Weights of a small transformer language model.
Size: 13 layers, width 384, 9 heads of 64, MLP 1536 GELU, vocabulary 2048.
Architecture: LayerNorm before each block, learned positions, no biases in attention or MLP, tied embeddings.
Training: a variant of Adam for these matrices, 384M tokens, 5861 steps.
MLP neurons of a small language model. Each row is named by its layer, matrix (up: input weights) and neuron, and shows model dimensions 16-111. Each number is 128 + 24 x the weight over its row's rms, rounded and kept within 0 to 255. Numbers have three digits each.
A block is one neuron, or neurons of one layer that tend to fire together. After each block is what it responds to, as a language model described it from the Wikipedia text at the highest values.

L2.up104:117110103086116097110110123133085082167076107127134122152152114083116144166132188103127138116154121155128102130106163109135124062161137124106160151164131146120126090106122102114133174134096102149101135142149145165065124127139101144127102137129131125107113102106119132114130134130112127084
L2.up320:105103100126123134079099152107099107126089080121124105110125121074119156142135116146118156121094140145108113129143165121153118071129146113168097111150121148142150115155123104112133109107146095136153145119139113158067136116151082162129093120124125146107093112123145129124120144139108134118
L2.up760:098118111135117084102146143116100110112121143125119107091132141079091128181104166129136131103116084205130099137118132098156160077120119074117114104097157168192131111120140087118147160112151084146135159141139131152106162098154112131140151148148138147092129103109148116089145130125079142130
L2.up959:159116098124129107164119155108110150137145147157123106151161123078115095137108144103129153097132116159125142111088160119152146136116126112081138165078141123094083084109118081110108152107116098146144157128121115110156161106172108149125122155138165161107110111065144158102150149135108163078
Responds to: Sports results and life events. Nouns and verbs in sports and biography text, mostly placings, medals, draft rounds and playing, such as 3rd place, bronze medal, played, 2nd round; also died, born and May in dates.

L7.up63:171082140089150141137127135132169091091136123093189114169129141127136078161090158126104112093122104129174136129093135134157135085134129084134129165112133145139135141124107100139115080108149110133100134150074114152119121093123123151108143160151126110123190092115113105147131118086147145105
L7.up115:130084118125089138139122125159086126147159128137134129168119109142185086170113091099123080115131105158088161131169145137120103145142155151116183068130102130145120124160088102141126176075087129151155153074104136099103139095150127129130109155166133119122122111140156113107130122119135098149
L7.up253:119115124130101107135116126144081176093180105135109115140151105153128145125091110192132141118129150139098141146129145114158133102125144153156144103133073101121113121149139130115147111143114119139145110133069138144100127147150156151105108121147123125106143096124119121095143142119141078138
L7.up278:131089143130137138128125140088132136139140130114125118118143145114169123140128145126140136130107119147147165152084091119125129118159108155150102077137098141094147132127161147152108101112136118134127129157087178185120149106157111132121106139156130127102157137102123090127148138080115077159
L7.up338:153089131145140116143128165136098116073120158162143124154138167107168117179141132160143130104118095123152121136110150109132115107154102125151141106129125123141127128169115149136090149127154126143130139118100143117139124080130124112146104185152157092145120142117161107106130125106133105101
L7.up356:177095142090127120137109175118103145097164145126162141128115146114149108149133115137151122124165110181115131132127129126151135160163120142137165091123121143144079128153135111137110141114113107133101162116094111127135108090115109140124114188161107090090172123111176127161136137112149102175
L7.up553:162076139110129139130057145125116090139176168128149108144136143103142106173130079112131119114136127196128145134137134149136116164179150142120186138110134138125121148144099118120107080102116119114120158138099099152117105112161125120116156154175159103104157111094166140135121113097145117121
L7.up597:139081144111087123128137181162142136107161170138139125133120150097151112118119132164160124133156127182146138124113155160159130112142125118082140104139120180112123123125105135114106120097124112117094135098118108159137094117132152144156129130131151096097139115095178108116135129095166112137
L7.up705:149098143161129124084143119111109136096119126141145118131130131093151108166105123154161138100080112142147131133111155152161139089164125142159130123153114109119161094118145149150106141102140136138150133146101098110074151131137116146143103182166086110107142105099139113121133155096131093146
L7.up740:121142109178116086096136122134124114097102113123122177098113163110124122147133117128155108135137120147154115135118095136137137124122112112094136142122117123172112149147121124080182140098181116169107133111110158142122121119109168135168091180108153133111088099114177118118112081102116169120
L7.up764:132114142155138119133131105099158112086155161141133161145135130070125139165104076133136109107116108158144118137109129117128166096139121116123103108115114128136128126118123128133138168105175107157125172121132112150140080122154083138149081173124156091149149111112153166130111118122082128112
L7.up973:153114123111104134135137134138142087123133130157177132121075129104121063148110165156134115109127092151133116117130143135146138118142146143113149133119152121161153129151096128136106140103085090139103145122099085120121175091149129122120140115149176058166149084116171159115133128135109159173
L7.up1097:133104127128123123115104114095103141108165146130117113134142163085153135180106119135117099096144087177140110126138093115140129129118107100153128103120117135138107139114077149117134147096108133134156190090150144175124114096120123115128120127141132157104170134135138133103129096112164129158
L7.up1372:134114102148113101124118115121157135114084151149140157113130155052139116162115130132138135090099150135155140141100174116137139129127168132169122121130124100119160155109142138118163149096134113128103157152130105122096119109150163136128104158165144115126130120113153215095108120151111160115
L7.up1406:140093101144147095095130132089124106127149163111093152119124120128164144165106143141142129112126149114141140148090106128154149101145088149097138111101118152096137125158147127124107176110118137147165144170124112194131096121139122142145103158165098138102156105105157106157133127094134121144
L7.up1431:095123111107095081162129087113187152145110085149128174126118118105060113109136121142149141135127161135075115129146119145133156134161144156082130128117135153146140122138125093136131144105123101115127113132066092088113148125106138136141162109135102120134091119123145163136116126164153167142
Responds to: Person-name word pieces. Pieces of people's first names and surnames, often the opening fragment, in sports tables, film credits and biographies, such as Fran(k), Rober(t), Mar(garet), John.

L3.up866:172133145119105144153152100129156104167116138101085156125153113107148130136110123130099145136088155160108135148107168104154145130097129127125126125111135191111125122104098133105101193126137118129133151093088118140125094112139133151123125115122116100106186099135165138108109103144101151107
Responds to: Common first names in lists. Common English first names or their first pieces, such as John, William, Rober-, usually opening a full name in credits, cast lists, tables and bulleted lists; weaker on the leading dash of list items.

L7.up71:134120105088140079132137128136123100160107120072107116135161142169058138162164146123110124119129159125139154122129100139119114112132141128108144124128121168139141141172160091121158158137133112126074126136113137134088159115129125140139117160085119138118114118105129127109135141136111100131
L7.up164:135119146052103155161085133107120136124103112137121119132108166092131152150199131140136146124154141125135150111105126088139146121173166100138131137100148164088096094112124156129119121155117093125092131150099099121088133113124117100139146170140155106130108118138130097123136137115102151104
L7.up173:142102137108153099090120065082116124141110095083088135127151080140164108131126116093106136115169134124111152139131131156136141128123153148089107128172115154086117131148114141140155105127136110136161141138133099181122105131133138099138109138115161120127128116115105168071107119160079109118
L7.up262:138118118121109122089063118129111113172119139108085135147148107096145113144118119137099123092145115107134173125106105132150144092139116128091096127168139146126131100153137154131125117122146098128120141099178084123110188126171157146119110132121108137093135116108079153121123171125090051127
L7.up308:162133151130142099146146135087134118107124104100111094162128123097138127151111102139102139109123161166150148148097152194141135079092148123091138142116069160128136158114111118112086096124140110127100114178106134185091133117136166132126093122146122115117114103100124115107129157144157139128
L7.up598:154089123129099155131102127110129119147113093168105124120165108142113105178162125152138114114131112110126158131124148119147136093141117113124137119123104130122113120105158125157090086138112116119154106078136120150100128119149138141123184112168098151132158103092056134096155197106123098112
L7.up660:141121126092127146128123116090113138087191142138117096153160136173143108098122108122103147113146088106108169124129149187148140061119119104139127183141167120120092117138114151108122118123125120134113122113145144131158106108139140103124108132135156120095133121114111118085116112127126131112
L7.up667:150109141171085130153130142107099132159114118130110127132166134079116105129154113137084167109119107115128098112143185116168131081155126137161137175095102162120090114119123136146110150127141104128153121171142128108113151102161156136093117125149154147115136097111121110129080164145136146108
L7.up770:140097128126157100126108104084089117156117121105101090115162117096084132128097109144112139121138112120134116110071121146142145114106149157095124134147120143107117119150111137105164131100122102112129113172113107155098154102137117129123116137133184180130156099112138165115110148105111116094
L7.up839:156128132114150147152088174104054128100124138109129097137126139131147105099114125091125117117096172135139140086082136170138137079140127110099172122109152174136150108143098139141138132126103099117139112097125156164144121118166139141096144130136137129118144120116114123091121141122135091107
L7.up872:144133120150125109152154105091152124070127105139120186159162132129106109167126147130138123118120099116076156127089160115145135081082107115152144134162134137167116123160122135128142138122183106140109140071117104113168123143149165110174112140088129124137113128122155121093123173125112134106
L7.up1148:103084169121168087135164111098124116200114120143121100141143118135114172110140148128107131113139111142158129113090099178143116076102124158130150135116094127157145152144127126120139098138136124153125111146130138225147093129146093095106094137080129167137100109130118126107106152155108094138
L7.up1161:125097121085127095120118141117109101125072110119130050168109113133132149121108172166133120093149142094146161110150141136157145097149108160100148133169113142115119123141177156115141151113138122134120142122111087176143152112145142147072123153136135119115110110125125154145141154123122108105
L7.up1179:165105142104120104136109143119086144138124082097121051188142142130132117131090161143104135122107118148129133118117139134145172084148126108098140127155098148121112117098138126150119128117095115129114103163118114114120118113115046157127106151137131109130115102128115147109130132160163138109
L7.up1320:142107121135157110135128073128148095181095127095126164162131118112108118102142119115088147108129133120161133114121132155154108088102180151128128147128117152118150131151117122143117114121146111123144148134128152128104110110127158134128090056134136142139142095135163123100079149109095129118
L7.up1370:141117154162124073109093119114139094156139067109111156140133089156144154090161164109142134114170146112143128105152171159133139125121154157082158160151110084117103123137118121103211137125137108151127155138155108148146122119131164145154097135075156152142123114133139125120100178138116149079
Responds to: Career time-span nouns. Nouns for periods in a person's life or career after a possessive or ordinal in biographies, like his career, first year, senior season; also scattered word starts.

L3.up1026:133119106128102115115131135147157122152106115095118118140181159135118142143140127096135141114160162139090153121112129138132124107162121115127143146118151155146130116180125137094081121113124104132136089143098114126103160109141126174099098159107069120117142109085153106071122142090109099094
Responds to: Comparative "more" and word stems. Mainly "more" in comparisons ("a more active role", "more than one volume"), plus formal word pieces such as techn-, act-ions, Rep-ublic, -ical.

L7.up274:154105113111101158132112138119138117176153114111128117164098133151107126131103143075087145102138089129136149103090127160138146131116166143123157166125118123135091101118096111105109122126167123153107105114134114105106111109151105117094106102098154125122136104129131108118150124155141149102
L7.up324:115119136098098152150110151112109129091103153125149109164146128137094114122099160125073156123109118149168134142120132108161116092164173096134161140107140144149111105109126106126115128127091090120108137102142117151095079107108131130177123141137147084110141112103150170106137089103155163126
L7.up372:136163140126130106166154117118076110123130104070087135133148136134139132122099107118077178135128124138128135159098157127134126132138172127118140137129130118129102107050127110141127108150136100126137100089117137167112146107130156146120090122100114154190106101124133129108103134111119131162
L7.up417:092132141109153066124182131124133125112119105130158100171143117144166104157088077103125142148133133120131147152126149130129100128112149076105134101094133135113135122093113104113093111100126140128128120157114131147105149131128146144139102137147132132116132111125121115085103076154143194133
L7.up516:139113110114132094070150133099133121141160111121111092196112153130206111153129132062106158130152131132180131132080126137143135102146142083087149141084131113136114136078138103103139157126145100136103140139126131184130092095137126106100107143130146141139154108118105105112114103131146164148
L7.up792:092128128151133107066179135104144145092162115085159156106152109120101128136177132123118144112150102158147132137111040105137111138155137121119159107124151125158127118118096094084084082138150099140128149141092115112113100115138139117146118146033128153122177115106158125087141073101127156123
L7.up814:161128106106110127118119153120137105117150080120128097146133116110095111162142123149131165091132103152167130140125138171138135125145150082121157121177134126124094105120137116108104092142129121121109118168119123140155084113165151114136168157153115078159142122122124140118119137143123172094
L7.up835:116127091093115152104137128129149086128125156113132158138194147137054144162121153101113141119120088127141145124098101093125099137148139130081137152170153150145111082132126111106096154145125140136112143125132123166121105085123137124147142150149128117124142106091144132104131129088090170112
L7.up856:097135119096118151121173135131123123160133172114136096137134157110109119130114128133109152130132101133120151120147139115155126139159171140102159128093162130104097109108087113112151166142117138150074200146111116124088141060110139132144140168137175087115136121118184141125120081139123187125
L7.up1039:163136142078079126082143156141115122169144143117138125176133126136128132126140120093095134126131104137127140123123137143141135146135141123116096107141159162135092099132123091121111118126114119131114151071125101159113114115155119157095150142163134101122135104145140126124143105094141099141
L7.up1112:113102103175070132115124129124127069102140117123143119155142120118131163166135153106095138103143124130122151112097097107119105092141187121103159107126115136115102119125121107085107117131166096137108147144139137116135136126142155160115121143112143153141130133090142076109133114084118155093
L7.up1215:110117128115082136134123124122155132149156099108136102133135148143117150107127175137117150113145090153147123120102116140143140097146143113111146165114152131143109140085149124111130110139142114134102138139116148111085143121128124116137111087111125078121075128111135121135149127097117149123
L7.up1270:112130133124108096164141151115176140095108136092146146157114153113103125150115156117119133119127115143114141137135115110138150127145133100119167152101140131159080098060075114109116162117142120135095148120094136062108147095161133095144083156073135114140119129088143132141106123109147181120
L7.up1355:164147135100112109105139178110129128119154125082135144154131108147115081132122122122092114134158098161127140114143108138141137149133161131128148171117103164104065116157105066153112128102120135152114117084122104129150089108131161141124123136126151100113130125104165112127129121157130151155
L7.up1368:139128086093090124152141162103093111108166115076117126203110125126149136159098127095099148089118119181124135105120139097150139113173146098092140160111143130098077098099123093106141104144127117142092160140145114115126066104153098122121137126119142135138143125100112111093103121132120166072
L7.up1460:137142146117135116123123144122103091119139088108116128177133094109148127168133123126090159093156110169105149143151191116139157117121144107093139130163114153097089112120148102154111127132149112124127147114140118132135115084160092127087138152143159102121106119107117114081085185139136148118
Responds to: Word after "the". Fires on the first token after "the" or "in the", mostly ordinals, superlatives and year starts, e.g. the first, the final, the 2016.

L2.up1:118110119114120145126153086063117122159090144114110139116110125067154096175159139086106125116117111182115158109108101109128153128140121129080137133086125162134122098078107101106175180121138116147134170138096093146141111101119154125152119171106190167129147119096158114129132120138107136146
L2.up360:108100109131113095151155108088124148148141130141118146124114157096122125128127133118125122112144078168136147150097121142117148142134113125116151117135119125103125153111104134159143141113131110151094164154169138155110089138130099156167128117087166123115125137107122121150143090172193127158
L2.up387:127107146101124134138148134112099119133148125112138121154147145118162144165127129088116116121128115150131147132116121133126134135128129079144189122125140165112145129072104079116137139137115145136125169169127145161143088129110136122176124159094186158121106126125114117138161093105175148134
L2.up1443:146146141086155122133141110151144109146133150104112116117149194127177142173112126151115104110098110173126115128131118098114148102158139098137156108140153171088110124078095094129164130141144137138138204143128135129127096106122120112161106174103178130132175125128157100142114090127143139153
Responds to: Row-start pipes and dashes. Pipe opening a table row or dash opening a list item at line start, plus hyphens joining compounds like one-way, Al-Najma, Robert-Claude.

L7.up61:108074113147074104155116146120115109129131140048122104123108142153105183108156164154129180096117104143109165121103133131135132129134154135132149149091136072103094108169168117097103124180157101164102119115152091125119112129177095158145144145137115118089113144139106155122101100162114141099
L7.up104:128107118103096157137091179107121131144106142056163150161138161135101176158160175143090153110098107143136146137147087172146126167158154102120158167141140099137052088163124148089122127139143116141151135082135092100149093120150167135108145125158145118138109112129149117090126096123072138092
L7.up112:104107122128098158102149113107097170102163145138155122092151143180151136114132110108138153131169145128114135147120103197148142153206161166149107194102146116167105129157122117068120115152132105149124128106120099114152144126155128108152137146134140125121129132084117149109122095085144094117
L7.up331:092107080105082139131147129135161138110114150142112140121153133144190172090174145119117162115128094111143141116121144145141117117095120108119086149069151084140120124122146167071094119153147102131104122111132132137177127131135154111151120106126097148158142127128129108080082054142112134104
L7.up399:126082097124146117087136141060132129177075126128129105138160135116123156122141137126123138106168143122136137111124109160139141136147149136148124131102132076127105110129161134077121128121130122158116129152138075173112121132157140142170156129161098109120120102134112188129117103139128132119
L7.up527:144074120120048124109139133134156117132135144133162130148146121150115148096141109129130133127129113118119157153119125191150136112114124111126132108091117169139134127180104095100124154114107126163127132124123135140120125116146166106117096123073115105133155118126158081079085093138127160151
L7.up575:149118133121121126135119090118111124123120154096131099146121142168162130157137103113094138105153135123112142102130126136136135155130172118178131140119100098116123131139129172095175142134124101159139165128124137138141115116131141154128122163129184141141131143112105144138133089109164113157
L7.up600:109115091144082146117154151127177120137139139117112114129148125157116176097119107149144128121104121146139144141117099147142122113101102130163155121108113132122131119142126115086135160141173142138136156123131139131153111142135158116126116101076126111109169139084120072074104113135129146111
L7.up614:115079132101174125131161112056122152108100097125113140118116153148108129135142151136099148097122121120149165102111113123120138125134122140158123112130141095092155104139157149112118111162176107130125163119160119145099118102121135127172157134137113154109162124140102143125107118159123116135
L7.up809:156125136113104151123147118120106197163111139115084121146109165096146157122108068117118145087141130180169142107131146135143109133154128151118127148097090114105078118060110138116117150140132129158110184135157109157116096101147132138141124151109128117111144125096128105116127140092167109151
L7.up1046:140094114106091148136140107092146113148135103135076104152130111185092112142123129105130124136121181127117162130123115167139162109140114120114122140097127092091117117161158139091114131109116138144122133102128107123068112120146125141130165157128092071132148130122070150130113087130117147118
L7.up1278:142113158116109128142128117137150131149183151092105110115130182137134145122104167120126130092152195162136148142141129146127145139173139141175177146100159109119147123110132174100128098113100084146139167098093124171114167098154142125138099169130100150109138109108135146111140148114148070138
L7.up1457:107063093122076128143116153093152152143143117122140145146140161092109151132130188142107183121109116147131140114117125161148131129129150137133150139062143093095139138156101140108147115138125124141131168096140139070060137075160118149120122127145105114126116109123121159117125086147109140144
L7.up1478:142112142119096105130158071129119098146139113083088132160107134124125132109129111096123128122143146185117138165113120152141144140128159143110085134139113140118120109095132141151162130113145115148122144144150116115160096127136123160143158114124157118138105126134083141126128128158156141192
L7.up1504:125085103128117143142166146112101108100151139157103111139157152118087164139168134195116155104089144104102126134149086136127126123151148150143148107121126107137146085176136143114062107141133110132127139149117114150110082104159120127151156145091070125114105136100134085124097095138145110140
L7.up1515:145124095157102141169152163093118171135125123124061092134151134167115136140160093149139150104143158089121138152121143154117134117158150115110128134139078088128125131148142155115126119152104150145131111116121127114095167131164162147122131137120123116140142129114097104152124105142122119137
Responds to: Coordinating conjunction "and". Coordinating conjunctions, mostly "and" (also "but", "or"), often right after a comma joining two clauses or list items in narrative text, e.g. "…father, and completed", "2008 and 2009".

L7.up62:072115095182126103140086174126074130103110124109113105161134165115119173152161126096128150115114145153151160117143115151117148110166151106114136142144132130144114126097112124116139177140158092156170124124129146119110154123117130123093139167128113092148131116106131116102138128133110081136
L7.up205:097106114136104133142138135106115161120204134130118124162135137122178159135117132119090163105141111149157182125103102148131150073098143151084116153138094081121110141098152149095096144158193115170143118099180109143106082115144133121131146147106109141121090143149107084097125103147139084130
L7.up237:103118133077124097133122108102111165127113110099116132117165138172143147109139128114126159126125120100171123150102134126153145098181130141118097095119125113099143096103155145104121136144135125123156102129141077184118141110122128132139178133155117149151148122091125121114114093100144146110
L7.up248:136103153148126143131127098073109169099133160094149123112168129137106169117151140118103156136102094143170123119121109144141112161195138163117111130119106112139104143106135157085134120136122128129163121140177103125055080134134106147142139146110140097145124123120105122110126109098156109118
L7.up314:129131114133120120109145115124116139167136151117092108166133139131144127153140170125121148130167136124195126136094175110145121082137132117105067156122130138135135135057136110144108088146117118140157149158115111118118126120154154118129124101113132128129155110110116101092094116164134135168
L7.up364:161120140146125131144124080078132164115103097141095142100154142159125154129102131110087171105125152112130133125120087155151160110140150132116108142130102085124110114157149176130104135124155090150131094138159137130101146109174102152129126140157093174118131121120101134107086120172098083146
L7.up542:095107100121092156117183131116101160126115117154148081134143120154135117115140124157076156114126089104167140102098149116143131141191128159095086149120077093142128121105161096125077098154116140138116134160139119135121106104161097142136164113127122105124122110093093081113120071181188125160
L7.up565:134121111172146097194150139106112161149102126129146169105147145120122184137155178113119147110142155143123134105115083135105122142140124138113098129124109141122121145133098136099128160136177098163114112113111143142081146109133130144170082144099115129134127146128142130090111101114113155110
L7.up583:100127122173157133120107157104124136151128151149112109147161083129084129149118135126108160106142189150141140093151107114137121105184145153139108144127078109115126137138167154106121138107147123125123128113091102137109129141136109166120094154132103133123129119078157101102105139120109072093
L7.up652:132066111144125141091150160104094152122159120119143124135112139143082183136138188150096160130127098129138146115111086119118110077140140129110143121102114112140149125156135117106104081163139133124134154136124160157119120111142108124111140127106119122084159122120117062077113103128148105157
L7.up848:120131099152149136090136155124144142110106148148119124126132164145079137122135131109124113114109142098138142125104091131131121151110143142126144126133150109135137107121136109089096151096105117149142133145135105130092147127152108140140142139170102098125135116114140148121107147096112099119
L7.up962:117147137098114080158132134133102143117165135092118115134171105161154146135125136100077137092127136149097165103129112138112134188100166098118143102157127145125130116121110146117159150154131105140123154106150092127088127114130126132178107144087158079158127146148145128117121082163159152136
L7.up1048:126105064196142130127136152149127155096101155129116091171182114130146145095125163099099126104145084105169134119118094148152125116145144151086148157103155085101103116134128143093111141119104112161123154163159103109114184122166150126123140151118105120121139119096115149115107112114122134085
L7.up1133:135142074118145137127112111121155129099174101134119137103126104160126104122115128084125142137143142159131139109154157146129137149134143149140083147101160065130136102126144090075100125135088128153154125118134075087125086165158161133170122112143097123135078119115092138097109107139149157129
L7.up1382:155106155154136113133174121126097136073113102114149169158154138124099134160145155123079159116139115124095140115133091117139114133141148148124128132168160177154133123119144109149145085160095113158152165128149085125098098111141121127151096154107155124149134118112149138110129133145124177142
L7.up1523:153121128093110151176150105132129124144162119160135124173188082159131124142098146180127118129097122101140181138140160127144125112141101131088102143130101100116096114145155155131139143161152132140125123121123140126085090135126134164125094140131131128141093142125132124119095120159127121127
Responds to: Comparative "more", conjunctions. Mainly the word "more" as a comparative before adjectives, adverbs or "than" (more important, more frequently); more weakly, mid-sentence "and" joining words or clauses.

L3.up586:099111103141128099181184107098158149131107114117111160120183148143139186130178114149095173115173120125133149117131072145127137120107138113115108156115124085140138125119140157097108112150177119118131150123173095130110120139111131137137086096071139107128091126125130101122098115118141104139
Responds to: Coordinating "and". Fires on the conjunction "and" joining two nouns or clauses, as in light and medium, control and telemetry; less often on sentence-initial "The" or "also".

L2.up903:128093096132116131142133122099093134110120138107145096169182189158140176137132203146107176085086139119192172125106077096147128111165145086102141127136136129140127109144161169120107121156147140135103106126150153159145131099137145107133102125135103098156158138127126099125138105140135107113
L2.up1027:148088116151117162104157138116099158124159149088106075138135128126135140095079153101121142136145120155166168199096135094119107106138122109092147151098133151112119103100136147106167169130155147117104146124112124151164156122134122109097132145124134146101137150129153105116121123131074152100
L2.up1130:082105127152095088132117147124111110105111131082154098105133148112154179122160203138112154090142128104165106128125107098139131094130151124149135151134161088159130101131138154128119134133186110142107136162145145134151130132171133128120119167103129164128166129106151081116143131125073106098
L2.up1268:098115111121121116133110109102107101114110101114137148161173167115111186171158180122104193090126119141160176122119079120115144103115121141091120158171139108165124114123146144125140113161170099135134132100133125129123123106167100177135117120134135146148103141142112093104141144144124104095
Responds to: Limiting and ordinal words. Limiting, ordinal and quantity modifiers, mostly after "the" or a verb, e.g. only, first, last, final, same, more, former, main.

L2.up8:116137078104123186142184167089106160099094118133157071110145127164176144123149108159139131119139171121125133116110115126132132153157139109125169132113151106126104115113150138093121170121140135153138152122137119139137112118133103134143131161079145126144104126108109092128125052077145129125
L2.up33:117102140126126105108126151157147105119148125104107130185154119136162103128115115070114144065132105139113151109105125134128157100126129125106151090159130151155130092121157099129079129126114084148107122099106125114095136132144143155133081135077124115116114104090154142106086158119131186141
L2.up732:138095152066095148121124127098083130115108122132128118143167133131154148156148161165115150135129131117123163116086123127135161121143125135114130130118097175105094116080149141116104118127126135142137124126126107136104114119132088131136090122133123106152102148082110090093159099098139123118
L2.up1125:132105137126097111089106124114156079159136153091141140121120096111144102136139138122128134126125145162132129084090136153174191138132155140147078103165119120073089079108118070098133134099149114152097115112112112165136126153146140143149121135152114130121110095110126142118129157139133158116
Responds to: Coordinating "and". The conjunction and joining list items, names, titles and clauses, e.g. Ministry of Information and Communication, Syria and Croatia, Life, Mind and Art.

L2.up385:160116081164117057102111126101153125119116128139078132110169091142145117097148092081130131074179136160115133122113147146136168146171116140101126136134116109095098116114116091127122146131175117196119150115100149125091126104136129171147090180113135137067141129106167169118080165154120135097
L2.up409:133114069135095085095120168104125111143130124113126135155121098138157117106161095080132137093148132151136141098127150182165142124147150171112143104165111154132122098141145125107091118126134105169105158138087117154116134123167121175142107128131103088094147133099119155101123155133128166117
L2.up562:175096119148120074122126123101116075124121137117084138163146108147157105102139098080104131085180138141141157111097127136130170145167131160135101124168108116131127077153147099092122148093147121188110143134103115133078148136150131126152076146123103140113150137104148139091098186130143137111
L2.up1093:132117108148135099128152137105116074146153137137115129125128090157134097093158107093133144105170110136142169101122109148149155110172155180098101132138123131138091099137161118106118112106145130179118159128101142169106114139173138139144127146117110121117154129086136124107112143169124176111
Responds to: Name-start word pieces. Opening piece of a capitalized name or word that continues in later tokens, often in lists and tables, as in Mc(Callum), Rich(ard), Port(ugal).

L3.up1226:096104122113110126146111136147095121098116139078130079168133155181103186097167182150123135118117159106155148128113139103143136085131155113100159127156153148105127105131167140097117123154153126120096118128130144163117118108142112134121139148133126106143107127110129096100135119138118139119
Responds to: Ordinal and sequence determiners. Words marking order or selection after "the" or a possessive, chiefly last, first, other, with some scores like 10 and each, new.

L7.up64:126072108122103120124178169087157146103123165118153135133131179134078126137158160153086155125118081152105125149138116114150141138178129115116130103121131138110104117133132099108103123119129110124103162163115091162077108117148096132194135185142139129097174112130135118122114095145151157144
L7.up146:098107135091137114119129136088139105163090119138151165125135145140048116107131151124114107119173127132189104122132115123148150127168116168132138102112108102117112113167119102133133166097110106125130144153101114154070138116131106164137155142126111094115137094114143097135138128155148144129
L7.up158:112083136130142137140096142108149134102167113139166118155157196119116105142096117120122118125119105163161145140120159094148111120170105118154155111111147155115137157134085134120155106112133130140139117100142128120139124095135107145127157138112135098121155110146126115116086124128144106103
L7.up463:102087155116081120134128120139131125135141113118137082138117131116120143164084156115154134089129095198138139141157117128140163089135137085132125107143122172157145138135135118141139156117147126140130196091138157115135130095141091117138054144110154094117118127119107138126133116168116111171
L7.up752:145096141120118133148137123095122112163080139098105142141176084168088160152128142121094151115159063126105115137161121144132132147150137147131094126118109166119118122142148102115118152128121119106136147138146102151095074124131133132147098113102146070120154110120135165089109108115142140116
L7.up753:078098096157100121125175121113110117110128148136164157122171138117149161168140172139113174142112116121133141183143101120138117107148138120147142146158130110127147130160129113117144128158177117140146158170136119114131176097135106130141104134096189096122120127117131101127119073153141074158
L7.up774:124075116121116133108133173130172133093135133134176129159141092111104112112090133131145129127117091138192147107115145152153167120113111109125118123149121166132130146150117125152149101089123114154131128159110126156114150127171146143107113141137118089100133121150117093123127139152142164120
L7.up790:092110151129157119149083116106076166125149113127187124085135123167086117145079131121151133110139129116168135135188150122121132120124101090152120118103142124129132144138119126121164094126124130136149129130113162136122107097128128147125132131131123099124157126134078153136152121142128144132
L7.up805:111100102103115123117149137099114149138094104107128120148160155150111130171164146113060177092135111162119131123117090098143138119162131127162125134122135102098131126119156130115169183165171124130094151127153135110116106086129178113163134143136185150091159135128081124138098100117130111160
L7.up978:151102120114145118149150156128110125096145137083136128111167186169089143143133185102067171117075122131121148162061145139124119146173168118091134122111149139110121092100159105113151131173120123147133134130138122110147117115138123150135162105139114139112116124125099104116117100125150133134
L7.up1074:104099125118140131185128098108141126133108101143152140127124114130110091139097119149115148118142079115141146171183113137159156119151104135129126147109160129135155122156129100116125108104103133141157119124108132147100146101120115151172136122149121078123129107137115137133143150139108128133
L7.up1086:086078112171097096158141146089141149132115153151131174147156136109092136136133143133091144115105121156146128118111138106163113150188116117112104136079104129172157117121101110107132138141155118142193131134154109121113143100142126120137110161121103111129135106112121132122105105160148101126
L7.up1309:144072141092120162126127128100166101118152105114190156125124108113092046143077109146160104130148073134177148148165133149139150109128075127144091138111142139155148147142108087138098094073127130133157132168079099150148098089147115157128137131121152104085197119116117118140109132129133125132
L7.up1417:146068114158117150123136180107093151134130111172151101136132109147109124119132165154136121096172100138189154148120111127123129133134137141118116133179125112152133143146153115138123086114137124160133159159131131132089143105170153136137107111114130140108158135106096130136101104142118103138
L7.up1486:147106130133143131148148081127172112127153082139159139118151080134079080109097133129078163097143107091139119135134144129140132106142126107145091185085150116128144137131115103149108062108087123167164121134078113135118142091121164128131134133110116101127117089152115127124133114141143173123
L7.up1493:150108129136134126122139128128135141117106142115102145157091134125086102146113115143146103122105079124131154181121155126137158118098125126106112128162121170120126142156141141128097090087127119129141164128109128119106154119139125134136137128137144103133176107109130118101095175145115139136
Responds to: Row and list-item starts. Fires on the first token of a new table row or bullet line, such as a leading |, -, or row number (7, 12.), in rankings, taxonomies and tracklists; weaker on sentence-initial However.

L3.up264:146124121128107114124137101081126113167111146111148136111110152119171124188145129117124138097106139154120163114118088124124132150138129092123205113109140159130109107110078118125149190136132142128127151099120082138110092116106129104161153219098181166149116118123138107141142097160129161136
Responds to: Table row opener. The leading pipe that begins each new row of a wiki-style table after a line break, as in election results, track listings and sports stats; also the leading dash of list lines.